config.toml
n_layer = 9
d_model = 192
n_head = 3
n_kv_head = 3
head_dim = 64
d_mlp = 768
vocab_size = 1024
activation = "geglu"
norm = "layernorm"
norm_place = "peri"
norm_eps = 1e-06
positions = "rope"
rope_base = 10000.0
rope_fraction = 0.5
qk_norm = false
attn_scale = 0.125
bias = "none"
tie_embeddings = true
parallel_block = false
extras = ["capped logits"]
init = "trunc"
init_std_qkv = 0.0433
init_std_o = 0.0102
init_std_up = 0.0433
init_std_down = 0.0051
optimizer = "muon_variant"
lr = 0.00857
lr_mult_o = 1.5
lr_mult_down = 2.0
beta1 = 0.93
lr_head = 0.00843
grad_clip = 0.5
warmup_steps = 200
schedule = "wsd"
decay_fraction = 0.866
decay_shape = "pow"
final_lr_fraction = 0.0
batch_tokens = [16384, 32768]
seq_len = 256
doc_mask = false
train_tokens = 281800000
steps = 12367
dataset = "wikipedia_en"
MLP neurons of a small language model. Each row is named by its layer, matrix (down: output weights) and neuron, and shows model dimensions 96-191. Each number is 200 + 40 x the weight over its row's rms, rounded and kept within 0 to 999. A neuron's up and down rows have the sign that makes its largest values positive.
Before each neuron's rows, "fires before" lists the tokens most often just after its 100 highest values on Wikipedia text that the model never trained on. A number after a token or word is its count.

fires before: "ut" 17, "2" 10, "9" 7, "4" 6, "8" 6, "ill" 5
L4.down298,168,254,230,111,184,239,207,181,168,202,206,224,165,160,236,186,161,173,177,253,200,242,187,159,246,257,206,210,202,273,194,177,189,195,325,213,200,206,184,144,184,195,173,151,131,241,149,145,179,289,107,208,163,126,176,248,174,193,222,195,139,237,272,156,159,214,234,219,198,222,185,224,249,261,202,219,258,212,213,185,197,241,227,269,181,138,220,171,141,212,204,197,126,171,161,153

fires before: "0" 17, "9" 16, "3" 10, "2" 9, "5" 8, "7" 8
L4.down282,168,248,245,270,174,196,197,229,190,175,148,235,299,225,250,123,183,205,197,194,182,204,212,201,180,202,118,170,251,198,270,175,153,178,191,180,221,200,152,150,187,198,207,170,279,130,183,162,244,174,200,163,182,164,181,146,159,239,234,193,258,209,187,206,228,229,182,159,162,142,141,243,204,182,170,178,230,155,188,207,154,173,119,156,181,179,153,316,213,231,182,135,204,246,237,243

fires before: "er" 32, "n" 18, "b" 10, "e" 9, "x" 7, "ers" 6
L3.down308,263,237,206,256,154,225,140,317,214,249,190,138,243,170,176,162,199,227,179,276,232,240,239,154,164,216,283,188,190,204,224,103,223,205,172,178,144,192,161,210,248,213,217,225,237,216,161,100,206,148,207,223,211,155,228,234,153,189,207,160,215,132,296,170,240,191,214,92,195,187,157,228,219,149,206,171,242,163,262,237,202,231,237,212,166,192,200,186,224,199,191,257,219,254,156,264

fires before: "\n" 95, "==" 4
L4.down195,206,234,223,145,144,191,193,259,191,165,221,176,263,159,263,176,246,274,229,148,148,212,125,192,225,135,252,183,157,170,282,221,145,226,189,198,247,195,156,276,210,172,293,203,198,229,275,176,135,97,188,232,231,160,272,217,263,156,286,142,229,236,150,145,211,193,227,170,196,195,217,183,184,177,203,163,179,231,245,200,178,175,233,208,225,221,204,194,202,179,222,238,216,218,137,198

fires before: " " 68, ";" 13, " |" 6
L4.down522,119,198,225,234,193,143,213,198,208,268,246,185,277,136,144,173,167,200,226,215,124,217,171,175,164,168,223,158,227,199,179,205,212,222,291,192,238,220,215,194,223,197,189,125,233,222,90,169,183,160,222,160,186,201,149,158,203,239,209,187,254,158,160,120,185,200,189,133,211,156,236,273,221,257,240,236,161,169,214,206,194,236,180,211,216,216,94,163,260,228,243,215,240,233,213,158

fires before: "|" 85, "\n" 8, "|---|---" 4
L3.down691,204,183,190,212,253,215,154,218,250,222,156,172,225,145,148,126,219,246,142,224,205,204,254,170,210,244,216,102,129,209,161,175,170,159,229,173,152,209,150,233,177,185,214,161,288,204,174,280,209,230,126,271,202,161,181,273,141,202,209,313,210,151,115,182,217,183,164,197,267,241,305,196,189,225,235,230,223,310,252,224,187,187,118,299,217,165,177,189,202,176,171,180,126,257,118,176

fires before: "ic" 53, "is" 12, "ot" 10, " " 7
L3.down647,217,192,237,169,238,261,177,131,244,176,241,226,233,194,157,156,265,137,204,221,161,144,148,123,161,235,212,225,278,197,191,208,208,292,124,181,227,244,160,249,215,223,237,192,205,167,184,143,173,239,250,223,279,212,130,198,213,195,212,276,192,128,202,132,188,159,224,118,215,208,282,196,158,219,194,193,208,154,291,172,168,179,252,232,204,206,184,139,169,236,149,222,157,240,200,184

fires before: "0" 24, "1" 20, "3" 13, "2" 13, "6" 9, "5" 7
L4.down211,210,196,216,226,142,201,155,227,249,199,214,254,189,174,156,233,225,128,204,158,232,265,153,190,132,238,183,216,181,248,126,200,253,246,191,204,172,165,178,216,260,211,163,235,206,172,221,157,177,189,155,163,138,155,180,308,190,214,216,182,201,260,199,154,211,166,227,196,206,234,243,153,108,174,225,235,185,178,216,197,218,247,256,186,181,232,160,156,236,227,168,200,265,252,186,173

fires before: "9" 23, " |" 17, "8" 10, "3" 9
L3.down740,195,193,179,152,280,222,190,248,194,199,173,181,145,224,268,158,174,241,143,158,228,138,159,208,173,218,186,238,179,191,142,247,161,159,197,163,237,210,159,177,173,213,282,168,196,189,181,205,211,227,207,234,225,147,154,218,218,229,263,248,289,187,217,268,183,232,231,159,161,200,221,278,201,215,245,206,186,206,209,165,159,205,186,210,243,185,267,150,245,190,208,195,199,115,179,191

fires before: "0" 17, "5" 13, "6" 12, "2" 10, "9" 10, "1" 10
L3.down131,242,157,182,239,255,210,239,223,159,143,271,194,229,188,167,266,238,197,253,193,250,214,161,211,196,192,202,233,166,221,195,247,242,235,103,149,215,210,175,255,151,191,188,184,108,205,116,205,203,172,194,178,221,191,135,187,225,190,213,263,219,127,181,210,159,221,255,156,297,207,161,182,185,156,228,234,160,208,169,137,143,184,213,134,196,198,209,207,214,188,211,228,236,120,186,180

fires before: "9" 32, "8" 11, "2" 10, "0" 8, "3" 7, "1" 7
L3.down682,187,210,238,187,216,205,240,209,223,179,188,208,212,169,195,227,189,285,209,266,233,169,188,157,135,261,197,175,285,187,201,210,228,206,201,252,240,176,203,153,193,225,206,206,229,220,82,195,214,254,218,206,144,131,160,163,184,208,239,168,250,226,210,200,187,271,217,229,204,242,185,267,168,179,259,178,242,175,204,176,97,212,199,205,220,251,188,140,174,161,143,180,134,197,164,221

fires before: "-" 64, "|" 18, "\n" 14
L3.down637,159,251,136,144,226,210,181,260,141,223,263,224,234,213,208,176,233,288,229,288,202,206,234,162,201,163,192,169,138,168,203,188,216,183,141,217,225,196,242,219,207,246,178,225,222,240,191,262,167,245,182,151,243,222,260,189,229,171,171,247,163,217,126,231,232,170,232,242,194,178,221,200,182,192,162,95,195,163,282,229,200,199,225,222,244,182,219,224,176,166,208,257,142,151,213,214

fires before: "2" 34, "1" 32, "0" 20, "8" 5, "p" 4
L4.down711,179,194,153,308,228,214,116,199,117,203,210,288,229,208,138,238,186,227,167,103,152,198,151,210,205,158,173,213,261,208,181,192,106,203,201,248,169,204,196,210,202,196,200,272,187,261,199,204,216,157,227,178,184,207,184,184,255,178,205,196,188,264,197,182,218,164,220,179,171,224,209,248,170,240,260,222,132,222,242,199,209,183,321,213,225,152,217,204,195,189,194,231,209,214,165,154

fires before: "1" 53, "2" 29, "ro" 5, "Q" 4
L4.down368,197,188,219,218,196,209,184,208,156,192,186,172,235,212,219,209,244,213,250,233,215,92,252,163,176,236,149,171,315,224,221,252,171,199,178,129,229,168,273,236,189,162,213,231,199,167,223,288,231,253,201,231,214,256,115,212,242,176,180,254,230,182,173,201,181,244,193,189,209,214,157,223,214,221,217,270,234,198,189,159,157,124,205,215,118,228,181,215,108,164,166,169,235,157,168,206

fires before: "t" 32, " the" 28, " W" 4
L4.down185,121,220,217,163,217,211,181,236,225,197,190,197,268,169,185,168,152,179,208,138,201,169,249,229,171,176,313,174,247,177,217,127,177,185,189,125,213,207,146,234,159,219,209,109,204,140,193,140,247,154,233,222,184,314,276,178,260,196,148,164,137,225,125,185,249,253,176,233,230,184,194,109,224,127,166,177,214,147,220,190,214,183,169,182,229,257,187,212,199,210,170,161,229,209,218,247

fires before: "-" 37, "\n" 33, "|---|---" 4
L4.down243,247,220,192,185,269,187,166,182,201,186,185,115,187,214,156,164,205,171,205,297,176,123,151,208,186,155,210,192,156,244,194,230,232,170,221,264,147,184,205,200,187,167,134,214,187,170,152,258,181,185,169,168,150,111,177,224,153,222,156,253,270,212,211,199,169,192,147,212,89,178,261,254,203,152,229,247,181,186,264,157,272,183,189,183,128,237,177,224,254,139,185,239,181,236,213,202

fires before: "9" 22, "8" 20, " |" 16, "7" 14, "." 6, "0" 6
L3.down671,209,185,217,214,205,273,182,196,189,192,250,180,204,238,140,204,158,261,183,273,187,205,213,194,172,176,125,164,190,148,193,161,212,257,214,218,161,124,156,194,190,155,208,209,176,150,263,137,248,141,211,207,198,199,200,268,268,150,238,179,118,190,237,209,215,225,253,159,106,192,155,235,234,169,255,194,220,207,180,265,155,148,244,240,177,210,162,216,200,182,166,155,220,190,202,213

fires before: "ate" 22, "re" 11, "ation" 9, "ud" 9, "r" 7, "e" 6
L3.down150,188,178,239,163,222,288,162,219,141,197,234,175,159,224,181,225,155,128,153,239,280,214,182,197,192,223,184,184,233,212,185,161,184,205,281,201,205,226,256,181,211,275,196,238,265,190,165,229,200,163,184,215,214,188,158,195,247,195,127,196,224,157,236,150,107,212,123,167,182,247,221,118,176,110,210,186,216,286,230,147,243,198,215,223,182,190,266,289,243,178,286,238,184,201,225,185

fires before: "ec" 22, "an" 21, "le" 12, "et" 9, "os" 6
L4.down760,199,153,216,230,215,254,175,208,243,137,246,198,223,215,212,232,198,125,179,272,289,190,231,135,199,200,277,200,278,173,159,207,220,195,203,233,169,199,214,205,164,212,188,199,184,152,228,191,229,121,285,198,153,203,225,158,251,195,237,236,180,106,230,172,163,225,127,139,241,276,187,78,221,235,214,139,193,222,167,296,208,155,195,196,207,206,202,193,222,170,172,147,195,299,218,174

fires before: "1" 40, "2" 32, "3" 7
L3.down51,192,210,214,193,199,266,166,241,223,241,231,164,223,210,222,192,255,282,244,196,202,185,194,184,228,180,215,261,200,180,218,283,236,172,191,147,175,236,102,256,154,184,226,187,266,216,149,170,140,219,202,283,161,76,186,215,212,118,188,182,208,109,227,175,206,172,169,113,178,208,279,174,193,155,237,162,172,199,164,225,178,233,173,201,235,255,196,162,249,178,193,167,220,184,240,235

fires before: "0" 23, "1" 18, "3" 15, "2" 11, "5" 10, "4" 9
L4.down68,211,166,178,237,179,207,169,155,180,181,254,130,186,280,260,213,222,135,150,254,195,263,236,200,268,247,162,225,302,225,166,223,206,214,202,138,198,210,256,172,215,188,150,226,199,249,228,263,212,160,159,215,189,196,188,137,255,132,229,194,210,180,190,242,199,285,140,206,228,253,167,215,203,166,215,157,172,176,200,178,205,185,149,126,198,165,185,235,226,146,141,195,165,156,220,234

fires before: "7" 13, "0" 12, "2" 10, "6" 10, "9" 9
L4.down658,234,164,214,223,209,161,199,167,121,195,147,147,152,199,239,237,207,245,149,189,207,136,129,194,181,202,217,138,197,220,167,226,140,152,196,217,217,249,184,177,167,316,247,166,186,180,227,169,248,200,267,232,214,100,230,219,180,182,279,193,183,215,242,221,179,249,182,278,228,247,168,162,214,150,225,188,201,185,195,224,261,213,269,176,211,195,184,253,245,229,194,172,242,251,189,149

fires before: "," 31, "." 27, "ish" 5, ")" 4
L4.down105,213,227,143,158,172,157,189,169,162,132,179,174,198,150,133,299,156,246,220,178,287,129,152,237,212,185,192,162,204,160,170,209,221,202,270,193,232,132,181,248,199,185,192,247,199,181,225,194,269,194,170,215,184,190,232,252,187,121,195,117,214,253,158,289,105,219,205,163,255,170,281,220,207,181,187,162,204,226,228,209,169,203,145,167,250,217,204,185,208,138,194,231,228,163,209,224

fires before: "0" 16, "," 12, "2" 9, "." 9, "-" 6
L3.down271,240,228,285,173,168,232,241,230,146,154,229,171,102,182,242,240,181,178,244,242,193,213,155,198,170,207,222,200,236,194,268,114,168,182,206,256,251,212,213,231,189,152,209,221,111,192,222,269,226,162,281,144,224,199,158,179,171,183,261,198,187,202,220,300,209,269,208,208,221,245,233,292,203,191,228,133,217,200,168,240,213,165,159,166,169,176,231,190,148,93,147,159,160,141,117,174

fires before: "0" 45, "3" 16, "1" 12, "2" 9, "6" 5, "4" 5
L4.down184,208,184,131,174,186,198,205,295,217,220,220,175,236,213,175,205,209,238,240,155,204,222,225,222,195,147,176,200,254,255,135,243,242,169,147,136,198,284,170,245,180,193,250,227,204,273,224,215,215,194,165,234,155,210,178,231,133,134,190,166,240,160,112,122,224,214,227,194,227,269,267,165,154,165,179,178,252,202,186,180,156,223,169,209,199,241,177,224,185,141,222,246,236,255,295,177

fires before: " " 24, "\n" 17, " –" 9, " D" 4, " P" 4, "ay" 4
L3.down498,218,95,190,153,214,130,238,182,211,190,206,228,269,128,106,135,207,166,278,199,189,205,142,192,182,262,177,114,227,221,141,244,199,214,172,233,160,203,183,243,133,284,266,230,223,213,209,206,244,208,194,222,205,142,226,196,151,207,200,118,227,130,173,176,172,252,221,205,212,207,192,122,226,231,210,218,246,255,246,197,188,252,218,195,225,150,173,174,174,211,197,230,145,224,246,219

fires before: "2" 22, "N" 15, "1" 14, "0" 13, "W" 8, "4" 7
L3.down600,284,249,184,281,212,167,151,122,208,180,217,211,201,172,147,228,223,226,256,167,158,199,212,142,243,141,184,174,256,172,174,185,237,267,234,183,169,183,227,199,224,175,206,238,149,207,251,169,137,156,203,138,174,223,132,206,209,202,134,282,155,224,217,116,231,179,220,200,194,178,222,265,229,179,211,172,169,199,229,208,277,181,212,223,168,230,212,239,211,259,217,140,221,242,231,214

fires before: " " 34, "\n" 7, "f" 7, "ic" 6, " G" 5, " A" 4
L3.down413,209,241,167,141,140,168,196,223,243,187,84,122,211,267,195,107,126,298,199,186,197,139,183,270,215,146,270,165,235,180,180,283,211,256,180,206,146,174,204,233,159,242,191,203,297,262,232,194,162,208,203,261,136,201,199,228,182,201,260,224,210,207,197,134,266,237,248,191,192,149,226,215,118,132,197,263,173,196,191,211,201,234,235,229,247,228,215,251,224,264,173,145,188,156,207,232

fires before: "9" 16, "8" 12, "5" 12, "0" 11, "1" 11, "2" 10
L3.down295,219,237,208,184,255,269,184,187,208,186,243,169,190,203,145,239,255,218,148,182,217,164,214,223,216,205,197,180,202,199,297,181,189,261,137,161,186,241,227,217,160,156,179,157,229,247,147,295,218,171,193,178,210,259,250,212,288,149,160,251,152,225,220,206,119,194,267,177,179,188,181,179,237,179,148,272,173,231,139,160,120,191,231,156,207,182,156,274,145,202,178,215,130,228,187,222

fires before: " |" 21, ":" 17, "0" 10, "–" 9
L4.down396,210,215,195,223,200,193,227,215,178,181,200,144,221,255,194,198,201,195,183,130,233,215,192,227,170,230,161,198,187,132,170,163,175,266,142,221,183,161,139,241,194,224,148,189,219,152,263,191,246,314,182,184,223,206,141,214,186,253,239,172,137,221,161,175,230,146,193,287,226,173,213,238,227,150,237,165,183,160,254,185,157,254,156,189,122,161,215,223,143,232,244,162,214,203,210,192

fires before: " |" 28, ":" 12, "–" 9, "," 6, " (" 4, "\n" 4
L3.down184,212,201,196,194,211,271,213,232,244,208,150,199,178,166,215,247,218,211,198,214,217,224,224,180,194,194,226,232,199,200,218,211,203,185,148,91,246,193,220,176,135,165,233,170,159,242,276,233,208,151,186,248,236,174,140,226,192,186,254,186,177,128,212,242,226,281,242,134,191,154,202,186,207,158,126,221,236,183,212,183,189,181,176,214,239,173,175,214,267,136,199,216,236,151,124,231

fires before: "um" 27, "a" 10, "n" 7, "m" 5, "an" 4
L3.down162,212,223,263,197,240,248,190,242,211,215,151,211,196,201,169,204,175,216,162,243,152,157,191,273,199,203,279,191,211,113,239,211,168,250,87,276,162,204,221,213,172,232,189,126,251,214,189,211,138,181,164,182,214,283,190,188,198,226,262,170,216,223,229,221,218,238,328,188,215,187,219,166,205,151,192,176,251,198,228,162,144,204,222,145,155,236,205,191,147,263,245,198,199,174,219,268

fires before: "ly" 26, "g" 8, "nd" 6, "k" 5, "res" 5
L4.down304,126,242,229,232,171,166,149,181,216,239,198,159,306,165,245,212,199,110,168,214,150,194,216,170,212,197,203,197,187,300,257,203,149,209,237,137,181,262,225,250,163,188,122,236,240,187,205,249,250,181,206,184,175,244,227,137,190,237,251,217,154,243,201,204,202,182,216,169,172,196,186,184,209,236,219,218,209,188,146,191,104,132,183,107,183,231,200,221,209,209,138,230,276,171,270,250

fires before: "ed" 27, "so" 10, "l" 6, " to" 6, "t" 5, "se" 5
L4.down330,158,163,308,199,198,157,204,202,186,269,187,229,243,201,235,224,244,203,189,151,196,213,248,187,154,174,200,157,215,202,191,217,199,230,214,152,248,161,171,229,236,193,210,230,171,193,137,207,227,192,257,178,212,243,227,176,184,156,189,252,180,267,183,234,218,220,204,211,235,165,215,187,226,189,162,148,155,195,154,258,181,199,228,179,147,202,133,117,188,181,225,123,196,157,180,201

fires before: "1" 26, "2" 20, "d" 10, "al" 10, "3" 5, "4" 5
L4.down375,227,189,185,256,279,200,224,256,187,167,244,196,124,214,191,284,194,247,139,207,254,278,202,163,208,216,116,198,141,258,260,150,187,221,113,247,215,227,151,254,204,215,174,172,253,173,198,160,201,186,184,203,217,134,182,245,103,165,163,194,190,177,176,241,134,126,258,179,161,201,239,158,206,181,215,268,154,116,160,165,186,172,244,268,222,216,150,185,126,188,207,249,206,171,160,197

fires before: " |" 26, "." 18, "0" 18, ";" 13, "3" 4
L4.down360,224,206,202,204,146,130,204,124,139,239,217,108,252,184,205,272,208,232,237,194,211,243,267,253,158,143,256,185,229,114,185,245,211,135,189,240,209,174,172,207,119,147,170,174,159,288,238,157,188,266,205,156,259,175,108,227,238,212,268,188,121,207,175,178,199,188,220,150,141,131,207,198,193,150,163,225,194,186,255,286,225,207,185,176,138,172,159,206,230,212,248,229,256,191,265,147

fires before: "ic" 33, "4" 5, "5" 5, "9" 5, " to" 5, "8" 5
L3.down77,254,204,293,184,191,215,214,103,197,217,190,119,207,214,238,269,206,269,219,200,121,222,153,239,196,268,207,136,174,294,142,261,282,206,206,227,191,227,166,146,188,206,175,247,253,218,180,171,222,189,179,248,185,168,200,120,193,124,228,151,193,175,190,226,193,222,224,170,212,183,197,158,182,132,180,193,289,147,154,176,207,169,188,164,183,205,221,135,217,225,250,227,151,214,115,205

fires before: "4" 15, "2" 15, "9" 13, "3" 10, "1" 10, "5" 8
L4.down649,236,189,210,204,147,255,205,199,175,140,177,224,227,229,229,122,158,123,229,194,153,133,193,177,234,169,183,214,231,188,216,232,259,152,209,269,167,210,242,184,200,229,234,159,196,240,192,161,221,195,180,167,188,210,180,149,110,250,299,193,180,228,207,182,224,202,278,159,248,235,184,288,121,187,183,160,186,168,255,327,146,190,183,188,221,214,188,305,198,205,152,237,188,237,199,206

fires before: "d" 21, "ot" 11, "u" 9, "o" 6, "ore" 6, "en" 6
L4.down136,235,149,177,119,205,200,176,207,198,175,220,218,238,236,175,190,194,186,207,255,195,170,272,214,227,157,208,149,185,181,280,258,178,230,218,200,247,199,121,145,198,241,197,266,190,143,226,172,163,204,220,204,218,241,217,227,165,252,194,184,260,148,163,142,105,251,240,230,214,177,239,200,204,204,257,218,242,169,183,192,225,223,197,221,227,247,248,194,226,170,160,233,190,192,165,189

fires before: "an" 15, "a" 14, "o" 8, "g" 8, "t" 7, "r" 4
L4.down653,250,226,222,215,191,256,223,191,190,180,211,183,229,128,209,161,326,231,205,299,257,216,223,186,194,223,215,220,240,218,136,153,203,256,188,202,204,195,173,198,226,155,183,178,177,197,221,234,131,170,181,148,232,228,193,208,239,235,231,219,269,184,222,213,208,182,236,193,237,214,204,225,318,186,196,234,256,180,209,159,224,202,157,186,168,200,197,217,196,250,251,204,304,130,197,198

fires before: ":" 28, " |" 24, "–" 11, "," 7, "\n" 6, " (" 4
L4.down573,232,238,213,158,174,157,223,217,255,248,212,220,198,149,185,150,179,185,193,174,204,184,148,188,260,175,158,238,197,202,181,268,212,241,188,149,184,175,198,158,202,214,210,186,194,198,259,196,235,126,266,251,255,187,204,161,167,251,201,206,176,241,191,205,211,255,196,185,223,132,202,219,238,241,217,231,189,138,198,159,272,234,152,236,182,190,230,232,215,215,178,181,178,235,130,138

fires before: " " 36, "\n" 12, "it" 7, " |" 5, " R" 4
L4.down233,222,183,244,214,246,136,153,205,149,259,147,256,103,182,244,200,197,204,217,209,135,234,172,159,236,123,236,234,233,89,249,268,187,249,189,155,241,219,165,182,251,209,201,205,247,207,238,262,140,116,169,199,275,196,257,194,215,201,172,206,181,227,192,234,105,213,172,282,194,244,300,207,160,226,241,185,267,184,212,241,237,242,205,210,230,218,257,260,177,183,219,141,211,211,163,240

fires before: "0" 35, "1" 28, "2" 19, " R" 4
L3.down651,219,219,166,191,181,220,208,217,231,188,255,163,230,138,135,222,171,188,172,172,151,206,113,204,202,237,165,201,200,205,181,205,219,180,167,111,158,190,193,135,253,218,185,188,169,156,272,204,208,242,231,187,232,172,245,250,180,204,209,218,83,262,213,280,175,221,121,223,107,180,210,234,142,217,153,179,201,190,276,205,106,148,221,165,231,240,179,165,166,243,198,208,240,203,182,198

fires before: " " 60, "\n" 21, " |" 5
L4.down613,126,174,186,179,165,206,254,150,154,233,202,203,205,203,194,223,220,225,191,245,163,171,250,178,268,261,181,192,95,196,189,141,224,225,205,187,227,165,193,159,192,262,217,112,184,171,121,262,141,128,183,143,269,210,186,232,156,255,197,196,216,185,170,175,199,191,188,165,179,199,172,256,183,248,210,208,243,205,247,213,236,141,228,193,243,136,264,264,212,271,206,218,170,183,170,216

fires before: "2" 16, "4" 14, "9" 10, "3" 9, "5" 8, "1" 8
L4.down208,279,238,166,150,114,223,214,203,220,182,200,175,218,143,188,248,142,196,217,222,266,230,259,131,150,171,148,180,214,235,199,189,308,223,166,192,218,110,141,190,159,201,142,208,173,194,239,225,195,195,179,134,196,186,205,214,193,121,244,236,239,293,162,201,127,230,115,201,118,169,246,191,194,210,165,190,210,212,210,213,229,231,177,188,212,296,155,200,264,158,212,261,209,183,160,197

fires before: "n" 23, "ed" 20, "y" 17, "ry" 6, "s" 5, "er" 4
L4.down615,218,277,163,102,202,264,188,267,202,147,212,218,166,135,149,140,213,212,171,234,258,215,204,191,228,143,243,240,209,230,227,229,274,264,174,182,172,141,205,201,223,218,205,249,161,239,154,153,211,237,181,187,185,212,257,217,226,215,156,187,274,166,174,196,226,180,128,221,190,208,226,183,299,153,216,186,260,195,179,186,211,248,190,205,143,213,127,235,261,169,289,265,187,173,170,175

fires before: " " 60, "\n" 7, " F" 4, "e" 4
L4.down500,121,229,236,142,186,251,215,213,161,199,247,182,189,117,127,176,214,218,146,201,213,213,249,202,195,218,187,207,258,207,202,258,156,133,196,268,187,223,217,154,153,248,222,207,232,136,233,205,162,220,239,228,289,169,200,200,168,210,187,297,246,170,173,201,150,200,128,242,122,186,188,164,232,186,207,224,294,199,285,101,212,269,226,272,203,243,195,208,264,191,150,248,93,188,191,213

fires before: "in" 38, "m" 9, "et" 8, "on" 6, "ort" 5, "e" 4
L3.down20,230,198,202,99,274,207,185,166,120,233,275,183,212,246,216,158,175,215,188,115,152,221,256,211,214,200,154,241,287,221,195,224,182,138,179,220,209,117,195,233,227,166,254,195,125,193,148,280,139,215,184,164,173,243,282,94,178,211,244,200,236,159,242,188,198,221,249,193,145,220,250,210,191,176,243,219,206,236,153,212,209,205,147,214,256,178,191,258,232,212,217,217,262,206,166,203

fires before: "0" 31, " |" 16, "%" 12, ";" 11, " (" 7
L3.down735,162,336,257,191,154,309,189,194,144,182,168,239,228,193,182,184,229,201,185,129,191,171,217,245,205,209,134,183,331,217,191,155,198,187,165,195,170,226,163,225,262,226,207,219,213,163,217,155,248,199,237,191,162,184,213,156,189,226,183,156,244,158,238,186,224,197,195,166,192,193,192,166,185,189,247,157,224,163,198,207,130,94,178,224,172,279,157,209,205,238,240,260,263,233,147,218

fires before: "ic" 31, "i" 20, "is" 5
L4.down5,265,246,246,196,186,151,193,212,128,188,196,159,186,219,259,247,111,222,247,213,144,175,228,176,149,219,189,160,252,167,269,111,222,167,192,229,168,240,116,263,206,190,206,186,216,263,242,181,200,322,264,201,230,206,135,237,131,224,216,230,203,133,193,255,135,229,236,237,176,140,232,185,175,249,240,185,156,151,205,106,240,160,127,229,237,218,214,235,157,194,216,164,144,175,183,207

fires before: "ic" 57, "ess" 14, "is" 9
L4.down45,231,155,167,226,197,231,187,132,197,166,171,159,165,222,234,205,249,188,235,207,228,214,232,145,161,111,229,210,217,213,303,142,186,231,159,196,244,250,186,235,253,190,227,183,219,240,221,163,155,224,211,200,198,214,213,198,197,140,278,226,209,206,193,138,209,202,213,140,185,252,270,224,144,219,213,122,176,154,218,203,212,152,210,261,167,183,113,249,146,210,237,231,156,205,222,138

fires before: "in" 27, "le" 11, "et" 7, "h" 5
L3.down492,199,189,295,154,255,175,164,241,146,258,188,128,149,168,217,176,204,165,195,214,198,235,186,235,222,179,144,233,216,276,200,211,227,126,229,260,179,194,130,243,179,237,260,214,168,188,188,221,163,220,212,291,110,230,281,147,170,198,133,228,177,217,186,141,224,272,196,208,117,224,234,203,238,243,141,226,183,219,151,167,205,246,102,158,195,149,177,198,212,159,220,206,225,216,255,182

fires before: "r" 12, "ate" 12, "ation" 11, "re" 9, "ud" 8, "ar" 7
L3.down722,199,193,152,204,181,222,240,199,190,197,195,245,220,187,202,152,133,217,158,310,260,185,145,229,190,182,221,175,221,83,220,182,222,173,217,212,228,170,173,200,216,233,180,160,294,238,170,236,188,241,239,222,269,86,220,174,278,210,143,205,240,225,218,111,151,144,199,203,187,269,141,139,199,216,163,233,163,226,114,200,199,216,218,279,178,226,170,168,128,289,242,209,216,257,226,162

fires before: "m" 12, "t" 11, "c" 7, "i" 7, "ess" 7, "ation" 7
L4.down138,151,151,207,205,207,161,234,203,241,207,212,181,275,110,243,214,203,211,238,281,154,169,201,225,256,281,241,218,196,128,134,113,148,149,175,141,159,218,181,158,281,202,192,82,201,177,197,180,159,249,184,188,186,211,149,148,216,206,240,213,182,219,126,206,200,197,188,214,171,214,213,225,195,218,179,141,267,282,161,226,215,159,247,208,218,201,185,189,185,212,199,141,204,163,139,173

fires before: "-" 42, "|" 35, "\n" 20
L4.down476,132,174,227,175,153,142,191,192,214,188,251,161,196,204,198,167,225,229,177,292,197,201,186,179,152,124,223,179,153,208,189,195,233,179,265,232,200,220,132,154,179,180,177,158,195,164,234,249,215,208,158,220,133,196,269,218,189,170,132,214,245,275,113,204,223,205,151,261,215,225,246,260,215,196,295,233,201,229,188,156,253,155,174,166,249,121,227,258,221,169,201,263,198,244,192,238

fires before: "\n" 74
L3.down31,248,191,143,180,175,207,242,209,199,210,176,154,239,160,161,152,207,185,137,179,197,193,204,267,215,167,283,212,201,262,188,165,250,281,229,233,276,193,198,316,178,241,241,154,253,218,119,143,194,151,208,224,234,193,178,169,193,183,181,209,229,234,176,180,239,212,245,220,197,227,235,211,208,149,180,190,92,188,232,236,125,199,142,219,247,176,179,201,184,216,151,205,197,139,172,226

fires before: ";" 25, " |" 22, "." 12, "ct" 7, "c" 4
L3.down428,118,252,249,184,184,164,202,133,228,223,271,288,225,215,189,186,148,263,193,201,133,219,233,220,249,192,190,226,218,177,184,227,150,171,288,222,147,201,191,170,225,236,180,148,158,157,185,134,162,180,200,150,175,159,174,221,252,206,196,177,147,167,239,172,201,177,217,181,189,198,209,229,198,157,178,205,332,182,178,247,173,128,171,164,191,211,172,182,150,233,190,233,291,185,240,226

fires before: "–" 18, "s" 18, ":" 11, " |" 10, " P" 4
L4.down708,251,264,275,194,210,157,157,195,198,231,246,161,146,255,174,269,178,169,207,182,206,153,190,166,156,218,165,230,211,178,186,207,132,237,157,258,220,152,209,201,149,174,195,157,152,179,248,201,249,215,250,174,280,214,59,319,184,262,263,178,199,156,141,279,200,144,174,175,237,154,196,156,229,193,236,223,268,204,124,178,211,229,213,242,159,147,182,148,239,214,196,174,172,164,143,230

fires before: "\n" 46, "-" 32, "|" 4
L3.down753,187,209,247,157,223,250,201,240,153,206,176,229,231,167,208,246,203,220,162,247,190,214,265,166,207,160,225,163,215,275,228,121,195,149,272,245,141,233,132,240,201,247,207,178,181,211,185,232,223,219,217,176,155,149,207,211,172,188,209,294,182,251,148,189,210,196,180,245,219,263,234,259,120,174,267,222,205,198,259,222,201,177,113,117,245,174,209,247,237,187,195,226,151,199,194,230